config = dict(
    n_layer=16,
    d_model=192,
    n_head=6,
    n_kv_head=6,
    head_dim=32,
    d_mlp=768,
    vocab_size=8192,
    activation='tanh_gelu',
    norm='layernorm',
    norm_place='pre',
    norm_eps=1e-05,
    positions='rope',
    rope_base=10000.0,
    rope_fraction=0.5,
    qk_norm=False,
    attn_scale=0.177,
    bias='none',
    tie_embeddings=False,
    parallel_block=False,
    init='normal',
    init_std_qkv=0.0346,
    init_std_o=0.0,
    init_std_up=0.0346,
    init_std_down=0.0,
    optimizer='muon',
    lr=0.00544,
    beta1=0.95,
    weight_decay=0.0068,
    lr_head=0.00444,
    warmup_steps=200,
    schedule='wsd',
    decay_fraction=1.0,
    decay_shape='linear',
    final_lr_fraction=0.0,
    batch_tokens=32768,
    seq_len=1024,
    doc_mask=True,
    train_tokens=425800000,
    steps=12995,
    dataset='wikipedia_en',
)
MLP neurons of a small language model. Each row is named by its layer, matrix (down: output weights) and neuron, and shows model dimensions 96-191. Each number is 50 + 15 x the weight over its row's rms, rounded and kept within 0 to 99.
A block is one neuron, or neurons of one layer that tend to fire together. After each block is what it responds to, as a language model described it from the Wikipedia text at the highest values.

L4.down113:56 71 37 56 51 37 56 52 48 73 53 56 59 10 88 42 68 35 77 34 14 46 54 37 71 25 66 61 46 55 39 47 53 44 72 61 48 58 60 39 43 38 54 69 39 50 18 06 46 61 47 74 27 68 57 58 54 47 27 41 64 58 68 57 64 33 22 70 52 41 37 78 48 69 55 65 48 33 69 62 55 40 46 46 12 45 48 40 82 38 49 45 35 59 35 50
L4.down213:37 57 43 56 47 78 66 64 45 53 53 39 53 60 76 67 42 46 84 56 51 32 42 47 55 58 59 37 52 48 22 65 33 64 47 72 43 75 43 33 42 47 41 63 50 71 41 53 43 39 57 53 34 56 69 70 53 34 58 43 63 44 25 60 48 38 68 33 46 50 53 55 72 29 55 71 61 53 20 42 56 25 26 37 21 15 53 45 74 62 78 38 40 55 43 64
L4.down418:51 79 73 58 24 59 49 27 46 62 73 36 41 54 57 41 57 37 66 28 66 51 53 34 24 36 72 16 47 48 41 58 70 89 60 41 70 56 49 24 51 49 27 62 49 42 62 43 48 61 49 28 62 49 52 50 69 50 26 66 52 58 44 54 74 61 40 46 44 73 57 62 18 60 43 81 50 51 52 48 36 29 72 56 32 29 52 43 59 53 24 43 57 50 38 45
L4.down494:23 53 62 55 73 24 37 32 42 45 73 51 49 61 54 31 32 65 55 54 43 59 44 79 71 51 58 57 67 72 49 50 34 62 76 64 48 33 38 44 64 56 33 17 32 64 29 40 48 70 33 70 57 15 46 61 41 50 56 48 35 28 55 49 73 69 63 46 47 67 40 65 59 54 47 48 49 54 41 60 36 48 45 44 25 46 52 38 50 59 60 65 50 61 13 46
Responds to: Common nouns right after the, his or her that stand for a known place, person or period, such as the town, the park, his father, the year.

L6.down302:54 30 47 56 59 57 48 35 59 45 71 47 41 31 75 63 56 37 57 38 39 55 65 58 73 46 40 60 56 65 65 63 33 24 39 36 67 70 60 52 34 89 19 45 43 60 52 42 37 52 55 66 61 71 36 89 39 56 67 48 52 49 36 45 35 70 41 31 65 50 62 42 49 38 34 53 51 39 57 14 56 32 29 23 60 62 50 70 43 45 40 83 37 14 69 77
L6.down766:59 52 72 54 56 60 46 48 58 34 70 66 51 26 66 47 36 48 75 60 63 47 87 57 32 57 63 33 41 56 45 39 42 66 54 39 45 54 17 58 63 70 31 37 43 39 69 48 68 55 49 52 35 44 41 83 24 69 62 32 39 56 61 70 70 62 42 32 75 63 83 42 63 55 32 59 64 37 52 69 38 50 60 17 44 51 50 35 40 54 28 50 40 33 37 23
Responds to: The second word piece right after a short word-like first piece such as in, out, de, a, re or un: in-eligible, out-er, de-ceased.

L10.down48:59 56 28 56 48 37 48 47 78 58 62 34 59 38 19 40 45 58 55 56 29 60 45 52 49 50 50 75 56 40 56 43 40 63 76 71 73 55 09 17 54 68 20 44 35 77 55 49 17 28 54 72 25 66 55 41 25 66 43 35 63 68 68 35 31 36 27 55 40 42 72 61 56 74 55 60 29 63 62 48 62 65 55 41 29 28 46 44 57 32 65 55 70 54 33 53
L10.down161:58 62 80 49 57 49 63 42 38 30 69 52 24 46 58 69 48 41 46 20 49 71 58 56 39 36 62 63 50 38 48 50 22 69 35 40 51 61 50 50 31 35 34 72 48 25 60 54 78 53 51 25 50 53 18 15 38 43 46 66 66 41 76 24 62 31 63 61 63 39 19 49 43 63 50 67 59 71 67 17 47 34 59 51 40 26 64 60 59 51 39 66 54 36 69 85
L10.down333:70 38 50 51 52 67 50 60 33 34 24 46 36 73 43 78 49 52 59 40 55 40 40 24 38 39 57 52 66 26 56 59 39 52 74 18 45 66 62 83 50 78 45 48 55 44 68 43 30 55 53 49 56 46 75 33 61 25 43 48 53 18 36 53 26 63 60 52 35 58 59 30 40 61 72 29 68 50 58 23 62 44 53 88 54 69 26 54 60 90 61 24 32 45 34 42
L10.down373:80 53 60 50 77 63 40 48 58 59 43 53 27 58 48 33 81 47 46 37 54 79 48 55 39 50 58 43 62 48 53 22 43 42 37 54 45 58 53 55 66 51 48 73 46 38 78 60 58 45 31 41 37 61 38 39 27 38 58 46 62 42 96 42 37 54 38 59 36 17 44 74 43 62 19 68 44 72 68 68 47 24 45 33 44 46 73 34 47 46 24 66 46 52 45 50
L10.down424:38 43 72 39 57 55 67 55 50 52 28 42 20 43 24 34 35 61 47 68 78 44 37 62 34 29 25 33 33 42 37 67 39 20 56 47 52 51 50 73 61 94 47 51 52 35 55 47 26 52 41 69 68 42 80 57 32 23 78 49 57 49 46 59 50 43 57 70 42 28 50 35 53 37 37 36 37 54 70 21 49 49 33 39 25 57 78 52 78 58 68 52 22 70 51 74
L10.down537:55 73 62 75 54 43 60 39 38 46 33 60 73 46 62 44 54 20 39 55 51 42 32 47 56 41 48 71 84 40 48 15 61 55 28 28 58 47 48 30 46 73 52 63 78 34 72 17 43 54 74 47 41 73 46 58 41 48 46 27 26 44 50 71 33 46 58 54 20 76 60 57 38 81 56 41 79 51 49 55 53 55 42 48 52 63 50 38 52 63 29 31 69 06 60 38
L10.down595:42 44 32 52 39 70 48 62 37 58 24 63 52 42 83 56 43 64 50 47 39 66 45 51 55 57 76 56 70 45 65 36 35 60 55 63 46 49 41 62 63 34 52 69 44 08 27 75 47 55 49 25 54 44 52 41 60 70 40 49 31 66 41 51 51 38 57 51 54 45 53 66 13 43 43 68 62 45 28 82 70 42 44 21 84 36 49 61 61 60 54 72 39 35 40 56
L10.down660:38 41 58 45 60 67 40 82 42 49 49 40 48 67 39 77 39 57 57 50 84 50 77 51 43 69 64 66 61 54 57 36 67 50 51 37 51 52 60 63 60 52 51 30 53 68 40 39 63 50 53 22 49 26 63 40 47 43 66 56 50 29 56 49 34 44 40 59 33 52 09 51 69 70 66 65 76 55 33 65 52 44 42 25 26 19 64 44 40 34 47 65 69 30 66 29
Responds to: Kinship and relationship nouns after a possessive (sister, brother, husband, colleague) plus "was born on/about" and "is a/an" in biographies.

L10.down66:86 52 60 61 72 49 59 51 50 44 38 52 55 60 99 50 75 40 72 38 70 62 46 76 69 54 49 40 75 67 51 36 40 47 66 16 45 48 36 28 42 80 33 38 36 55 84 43 63 22 37 45 41 66 57 57 56 67 54 24 77 33 66 55 45 64 51 71 58 31 48 62 36 45 53 53 47 36 55 55 52 28 53 44 67 44 61 49 36 66 33 55 75 56 53 35
L10.down94:40 41 48 45 79 33 49 67 18 28 61 58 41 30 63 49 59 32 63 42 36 48 61 57 51 59 56 71 45 95 67 34 50 55 60 35 42 38 73 28 49 33 66 27 63 55 35 71 52 64 71 54 35 40 53 43 63 66 40 57 47 48 78 59 22 22 43 43 32 58 10 60 45 71 36 34 78 63 48 67 43 23 82 56 62 69 75 56 53 67 30 68 68 58 53 30
L10.down113:50 28 50 40 39 44 66 55 24 78 50 55 48 41 74 81 50 64 43 65 43 69 47 46 73 55 51 49 42 67 54 32 72 39 30 81 32 36 46 57 58 40 64 58 71 35 31 81 37 45 57 64 38 51 64 26 42 41 60 47 40 55 37 21 52 54 65 21 43 50 33 46 59 61 60 54 65 48 34 38 52 51 73 33 47 38 60 33 51 77 57 38 55 36 85 59
L10.down332:75 62 39 96 31 47 57 45 67 46 17 55 35 45 49 44 48 62 55 81 44 50 57 45 46 56 43 47 57 38 56 44 25 63 70 55 34 24 41 11 66 42 25 56 64 68 59 35 35 28 71 37 55 53 52 51 26 63 50 44 43 66 63 49 22 32 57 53 54 26 79 76 56 66 43 50 35 53 55 75 37 56 43 33 30 56 67 71 51 45 73 34 67 58 29 48
L10.down417:36 47 31 76 38 66 62 53 55 58 60 46 45 44 48 40 91 21 59 57 57 70 44 60 34 63 44 54 55 53 41 23 47 66 57 70 38 60 57 60 49 71 33 44 25 49 46 07 43 66 68 23 49 47 72 46 35 68 73 65 56 48 64 42 47 51 17 46 75 67 52 61 57 40 32 43 53 23 43 46 41 26 79 16 60 44 68 35 56 55 39 50 64 49 57 27
L10.down466:53 55 39 33 43 40 43 27 73 43 48 49 47 56 40 53 48 65 58 43 28 44 51 56 40 33 31 45 25 35 45 55 42 62 59 61 64 34 43 56 47 52 71 61 51 30 62 47 42 58 81 42 61 50 32 77 52 29 32 46 57 68 65 80 43 35 62 51 54 77 56 67 43 20 65 48 61 36 65 66 58 47 67 70 67 68 23 79 34 57 59 63 45 45 47 47
L10.down505:44 42 58 63 44 65 37 65 49 56 49 43 28 26 62 77 24 56 59 69 30 42 73 39 55 66 40 59 46 61 60 40 28 55 35 34 48 52 54 63 53 84 49 39 49 36 36 40 54 19 80 38 45 61 38 85 09 82 65 43 30 46 19 36 47 55 50 65 55 69 47 48 58 51 46 52 42 40 56 70 57 40 71 48 62 47 55 52 60 43 71 35 92 50 74 59
L10.down628:62 50 48 33 51 65 66 65 69 55 63 68 46 19 48 26 44 38 38 20 29 30 24 56 52 67 71 65 53 67 25 48 59 51 72 66 53 46 39 65 48 50 40 68 33 43 54 40 44 56 57 68 69 23 84 57 49 38 50 39 73 42 61 66 77 63 42 68 55 64 43 50 29 53 68 62 49 50 30 87 26 25 66 55 72 57 66 33 69 63 29 73 36 49 31 60
Responds to: Word or word-ending that closes a verb phrase, usually after was/be or a time span, such as later, out, -ed, -ly.

L6.down336:75 62 56 61 39 66 71 51 77 47 32 73 36 68 44 33 28 55 36 47 41 70 24 85 52 64 42 63 58 59 65 60 22 29 60 48 62 45 29 70 30 53 53 57 43 53 31 53 29 46 76 65 34 55 37 49 43 71 20 49 51 57 63 39 61 40 57 40 36 14 47 51 54 44 56 53 57 29 67 80 39 47 46 57 48 52 48 71 70 42 61 55 43 45 48 69
L6.down467:48 31 39 24 63 37 60 40 40 43 40 46 62 59 55 66 43 61 29 45 44 35 52 31 69 31 65 64 32 43 49 41 49 56 55 63 40 43 50 66 42 39 58 51 39 47 18 72 72 31 20 48 42 58 46 25 56 57 70 60 59 60 59 49 54 69 77 35 48 58 43 67 56 73 34 64 64 42 29 52 43 67 42 50 31 43 32 50 81 18 52 48 73 69 13 16
Responds to: Words that begin a new clause, often right after a comma, such as that, where, which, but and it, plus second word pieces like the hy of Why and the re of there.

L10.down18:56 64 74 45 49 52 36 55 58 61 39 39 39 47 45 50 70 56 30 21 45 49 39 45 60 24 55 40 63 66 64 56 65 37 40 54 43 21 46 62 85 48 83 73 30 26 73 52 42 40 45 69 67 57 60 42 45 65 64 48 38 45 20 57 62 24 61 46 41 48 38 52 52 75 27 68 50 57 63 42 57 63 66 40 34 61 33 58 73 74 50 47 43 44 41 54
L10.down69:43 63 37 15 49 36 73 68 63 59 36 57 53 61 58 68 47 57 63 21 26 31 69 51 62 50 49 65 34 35 53 53 35 59 43 16 61 59 47 65 53 44 46 36 48 60 50 54 54 37 48 51 44 32 66 68 91 42 54 44 44 63 31 77 24 49 44 44 51 23 37 47 88 46 37 78 41 59 54 37 65 68 42 90 53 51 31 60 47 62 13 00 62 58 31 56
L10.down330:73 59 37 26 52 27 69 51 30 56 46 48 59 48 32 68 51 56 70 60 58 77 41 60 51 43 71 45 44 58 35 34 28 86 41 45 56 31 31 52 18 29 34 66 53 44 44 39 42 51 66 50 52 62 61 40 34 54 40 44 57 93 55 55 51 34 68 38 18 39 54 38 46 62 48 50 67 90 50 49 26 32 46 46 76 45 39 16 56 46 53 27 58 56 52 53
L10.down338:60 39 51 28 52 68 54 24 43 72 68 45 37 24 40 44 12 67 48 38 47 28 30 69 74 79 23 56 51 37 52 54 45 41 70 46 57 76 48 65 44 61 60 60 36 78 37 38 54 52 59 49 45 52 46 39 68 50 28 64 58 50 41 50 61 46 74 50 52 50 35 38 68 63 22 47 53 60 64 61 39 47 71 51 22 50 72 65 42 68 54 95 57 61 42 75
L10.down567:70 38 40 49 76 35 75 55 70 69 36 66 31 44 41 48 37 17 73 74 43 50 46 48 41 69 54 64 68 43 50 72 40 34 74 60 41 31 47 63 48 83 51 25 57 53 58 42 44 64 57 60 48 34 36 50 66 42 58 58 50 50 57 52 55 32 64 36 59 30 36 47 68 38 43 63 42 32 38 65 27 45 68 36 58 54 50 43 99 52 73 74 58 31 54 63
L10.down600:60 49 83 47 42 39 33 62 19 19 48 54 45 54 68 48 54 56 65 74 44 85 39 33 56 53 43 70 47 27 58 44 66 44 55 44 63 54 61 50 50 53 20 44 42 37 46 81 68 30 67 48 74 42 45 38 73 48 41 56 66 52 51 72 26 24 77 59 44 34 39 34 39 52 50 50 26 57 67 75 34 76 38 58 28 67 44 19 76 31 63 67 52 53 27 86
L10.down602:28 46 59 36 29 45 57 56 70 59 61 67 55 34 47 60 36 61 11 58 35 46 62 31 76 64 51 55 39 72 53 52 36 57 31 80 66 44 49 47 31 46 35 43 30 52 38 39 11 59 55 57 49 55 22 60 33 42 51 50 25 44 39 60 73 27 27 52 66 71 48 65 57 71 31 41 51 44 56 57 53 46 55 21 33 57 37 63 67 29 37 62 46 61 63 54
L10.down650:49 47 56 40 75 53 44 50 42 90 43 36 67 89 53 83 66 53 63 54 48 62 81 89 50 49 60 42 60 67 52 41 61 44 28 42 45 72 74 33 56 59 64 36 39 76 59 80 41 63 38 38 34 68 25 42 47 41 62 54 39 72 45 60 23 51 54 28 22 58 54 44 47 37 29 71 35 26 36 71 42 41 55 48 55 70 22 64 64 47 19 21 46 42 50 39
Responds to: Middle subword pieces of longer words right after a short prefix (ins-ist-ed, im-pro-ving, in-ves-tors), plus spaces or numbers opening table cells.

L10.down174:61 63 46 46 42 27 56 43 47 42 58 47 49 89 36 61 64 64 52 44 36 49 47 52 57 69 53 33 57 45 39 75 30 59 20 41 61 50 40 53 42 49 30 50 28 68 58 46 48 36 58 30 57 37 46 56 46 60 26 43 23 47 78 32 49 62 65 10 31 49 66 69 38 62 62 69 42 52 56 45 58 44 12 70 67 29 55 63 46 79 48 51 77 65 37 75
L10.down176:51 61 61 62 50 38 53 71 38 30 25 54 45 50 50 25 50 53 21 38 62 39 21 46 51 46 70 57 50 59 64 83 79 43 39 34 41 22 58 64 62 76 46 66 59 46 41 49 51 63 60 54 24 72 64 21 41 28 61 30 57 47 67 66 49 54 61 84 56 31 71 25 37 46 22 44 32 74 70 55 27 57 36 59 38 57 54 59 52 51 66 60 23 37 55 54
L10.down262:59 43 53 29 48 51 49 35 53 42 72 52 63 60 53 30 65 56 29 58 70 22 46 10 61 53 22 63 74 54 36 72 06 48 53 51 55 48 73 59 38 56 48 26 46 52 41 79 43 44 33 42 65 72 64 47 62 25 37 61 61 69 42 55 78 38 59 38 45 64 45 56 63 64 56 69 54 41 63 35 49 36 50 38 49 37 44 38 60 66 63 58 41 47 34 39
L10.down300:59 35 68 52 45 48 58 32 51 67 40 45 41 34 65 38 58 31 52 64 63 69 52 47 31 49 44 53 70 53 26 30 54 53 36 63 36 68 30 53 34 46 45 74 50 76 30 56 53 61 53 61 24 30 03 45 54 27 54 66 37 59 53 41 48 45 60 63 15 40 55 60 73 52 56 58 30 36 28 43 43 60 35 52 53 58 70 29 47 50 28 46 70 90 21 89
L10.down473:36 34 35 52 40 71 29 37 44 58 59 33 42 49 40 46 74 57 41 46 48 31 59 25 32 47 34 60 52 79 67 65 64 74 45 71 40 47 39 57 43 52 39 44 31 56 11 46 57 80 68 27 46 62 43 51 39 49 72 60 25 46 48 70 37 38 37 62 38 49 40 54 45 62 38 68 57 75 45 56 39 66 46 24 66 47 38 45 82 60 68 68 67 55 47 59
L10.down624:45 45 37 46 54 59 59 37 75 74 42 41 56 53 34 41 48 55 06 51 74 70 36 52 35 38 53 53 66 63 39 77 29 30 17 34 45 46 71 45 59 72 41 48 37 61 75 59 52 81 42 72 40 69 47 17 59 43 43 33 58 77 44 57 56 68 28 46 47 64 54 48 57 47 33 52 27 49 58 76 62 46 42 62 44 60 51 32 32 40 23 34 55 72 45 45
L10.down631:25 33 69 59 48 28 30 45 40 28 37 49 62 71 50 59 59 38 37 50 47 63 65 33 51 26 64 63 55 40 54 44 54 49 47 56 59 51 23 60 44 29 42 77 51 40 51 71 09 46 54 19 29 70 66 42 28 81 71 35 64 43 59 39 35 54 67 64 68 69 36 63 59 17 56 66 65 61 46 56 41 39 40 43 57 57 56 42 75 62 36 53 63 47 42 42
L10.down662:54 06 57 61 57 60 39 53 40 56 71 34 70 43 21 26 51 53 67 38 48 57 34 40 32 21 48 47 55 50 65 91 43 52 41 60 56 47 43 62 44 39 63 58 54 51 41 68 39 50 50 35 42 47 74 44 62 54 33 48 66 53 57 42 52 77 41 52 53 85 70 38 53 59 44 31 37 56 62 59 40 45 37 34 54 72 59 59 38 39 62 47 26 46 37 32
Responds to: Fires on "The" or "the" opening a quoted song, album or film title, or a quoted phrase, as in "The Sit Down Waltz", "The best new band".

L6.down135:57 44 48 72 50 61 28 56 47 62 44 08 50 20 76 48 48 63 33 58 52 40 62 53 80 59 15 51 79 23 81 22 62 27 41 47 63 52 45 17 61 53 61 36 75 62 64 58 30 33 37 54 31 62 53 49 34 59 54 51 14 50 76 61 39 54 61 62 57 33 33 67 38 61 27 37 51 74 35 50 39 45 35 41 38 69 55 44 62 49 30 59 74 69 51 70
L6.down610:62 47 26 50 48 53 31 41 41 67 58 44 37 14 72 33 67 28 78 38 41 65 56 56 68 59 34 31 63 53 21 35 44 46 81 76 60 34 37 67 45 50 50 29 68 55 33 68 47 53 64 34 36 31 26 33 41 97 49 59 84 67 57 43 68 39 38 63 40 58 46 36 86 67 44 55 58 36 40 62 42 92 47 43 49 47 52 62 43 47 39 59 40 31 74 46
Responds to: Past participles and adjectives completing a predicate after "was", "is", "been", often the final piece -ed/-able, e.g. damage-d, unplay-able, used.

L4.down25:43 57 66 50 66 44 32 36 42 45 37 43 47 48 66 47 48 38 49 37 52 54 57 39 59 44 48 55 82 96 53 16 59 42 66 56 48 48 65 55 30 45 60 42 44 43 57 35 37 39 25 50 59 41 61 68 51 86 48 66 49 55 53 42 46 26 42 65 44 25 85 58 40 74 62 46 47 77 41 45 48 41 53 72 37 60 51 57 45 39 51 46 31 64 55 27
L4.down54:35 71 65 54 45 52 25 24 63 30 58 70 56 67 71 86 61 33 41 23 16 39 44 65 23 49 49 67 17 53 34 36 38 60 37 78 51 24 58 54 45 33 05 39 36 44 54 71 13 54 42 57 65 56 58 72 65 54 61 49 53 58 54 39 70 36 41 40 47 44 39 48 49 49 24 49 41 84 64 55 80 76 68 36 44 47 32 40 44 54 68 51 29 45 50 18
L4.down165:58 46 43 41 65 50 67 24 72 38 62 74 84 36 42 48 35 26 76 20 68 52 51 46 27 75 51 79 41 57 31 56 24 22 81 44 72 44 51 54 53 73 55 40 19 41 54 54 46 61 36 34 26 50 51 51 69 58 48 63 41 62 49 32 50 70 50 33 34 58 51 58 23 51 47 73 46 79 24 40 66 54 58 62 54 67 50 85 47 56 79 59 53 45 58 53
L4.down613:43 68 60 32 47 37 28 49 32 46 62 59 50 67 74 75 67 27 60 41 27 35 58 47 52 47 19 35 53 62 64 28 68 52 72 36 39 47 55 30 63 44 53 43 45 56 65 56 71 40 38 62 68 39 37 48 51 70 68 46 48 39 23 45 41 48 40 28 59 41 72 46 49 41 40 29 50 60 53 48 73 39 43 74 45 62 48 22 66 65 64 77 47 64 66 35
Responds to: Second sub-token of a word split into pieces, right after an opening piece like Re, con, in or de, e.g. con-gre-gants, Re-y-es, de-ro-gatory.

L6.down216:52 51 58 63 62 65 62 49 57 51 94 26 37 42 39 72 54 49 42 19 51 63 70 58 37 58 53 58 54 13 35 52 65 46 35 59 54 78 49 34 80 36 51 45 68 68 40 52 44 43 31 48 19 62 54 40 38 65 65 86 43 73 59 53 40 46 36 36 65 42 33 92 59 40 63 60 48 20 34 39 52 85 51 58 46 67 26 49 72 61 48 56 70 35 46 38
L6.down606:35 33 59 37 48 49 43 63 66 34 68 60 24 74 48 64 63 42 50 60 64 45 44 22 58 60 41 49 40 53 38 79 47 59 36 47 67 46 31 55 46 64 61 66 43 73 67 33 53 47 68 72 48 23 56 39 37 41 68 86 85 39 56 54 80 56 38 44 59 36 70 30 64 79 52 33 25 37 38 43 10 50 51 59 57 51 29 57 70 32 68 37 26 39 20 60
Responds to: Mostly the apostrophe in possessives like women's, men's, city's, and family nouns after his/her (brother, wife, relatives); also phrase endings like grew up.

L4.down44:51 43 67 46 55 65 46 45 35 77 58 46 42 70 49 50 49 41 53 52 25 31 35 43 74 50 57 33 48 53 26 76 55 45 45 56 67 51 45 07 75 83 59 67 56 56 74 46 64 21 58 48 60 64 50 47 76 20 30 50 52 39 54 75 58 32 69 46 34 52 42 61 42 48 42 23 54 65 28 42 52 39 70 37 29 55 46 53 47 66 50 63 36 28 80 51
L4.down255:67 41 67 30 58 31 40 39 24 33 47 19 47 59 26 46 31 38 11 77 39 44 55 42 60 52 58 34 32 53 66 50 19 43 61 61 61 64 30 53 59 31 52 61 59 62 26 65 59 49 33 45 36 49 78 41 73 66 71 42 67 58 36 57 55 28 59 65 36 68 61 61 52 48 37 62 60 48 35 34 23 50 44 25 34 43 66 72 66 57 45 55 79 59 33 60
L4.down501:61 73 64 28 44 46 53 43 54 61 57 59 76 67 48 45 63 63 19 73 37 51 44 54 66 55 49 46 46 64 54 31 59 40 21 62 46 36 53 82 55 48 50 50 60 54 68 70 53 73 45 53 69 38 65 42 70 36 48 60 37 56 45 77 38 55 53 57 39 46 53 46 11 41 34 48 65 45 67 75 68 53 43 32 55 63 40 47 79 58 31 63 52 56 32 47
L4.down594:59 55 47 48 44 69 73 54 42 58 48 54 53 41 42 53 50 59 62 34 51 54 42 14 46 44 25 46 44 65 53 51 37 16 78 45 45 78 44 63 56 67 72 59 52 14 67 57 43 27 42 47 53 56 76 64 67 64 70 55 47 54 74 59 54 28 25 57 66 47 66 37 46 33 45 52 68 61 68 42 47 50 43 35 58 48 58 50 32 40 44 44 78 51 47 68
Responds to: Short first pieces of a word split into several tokens, mostly s after a space, e.g. s-uffering, s-acked, s-ale; also after prefixes like re-s-ponse.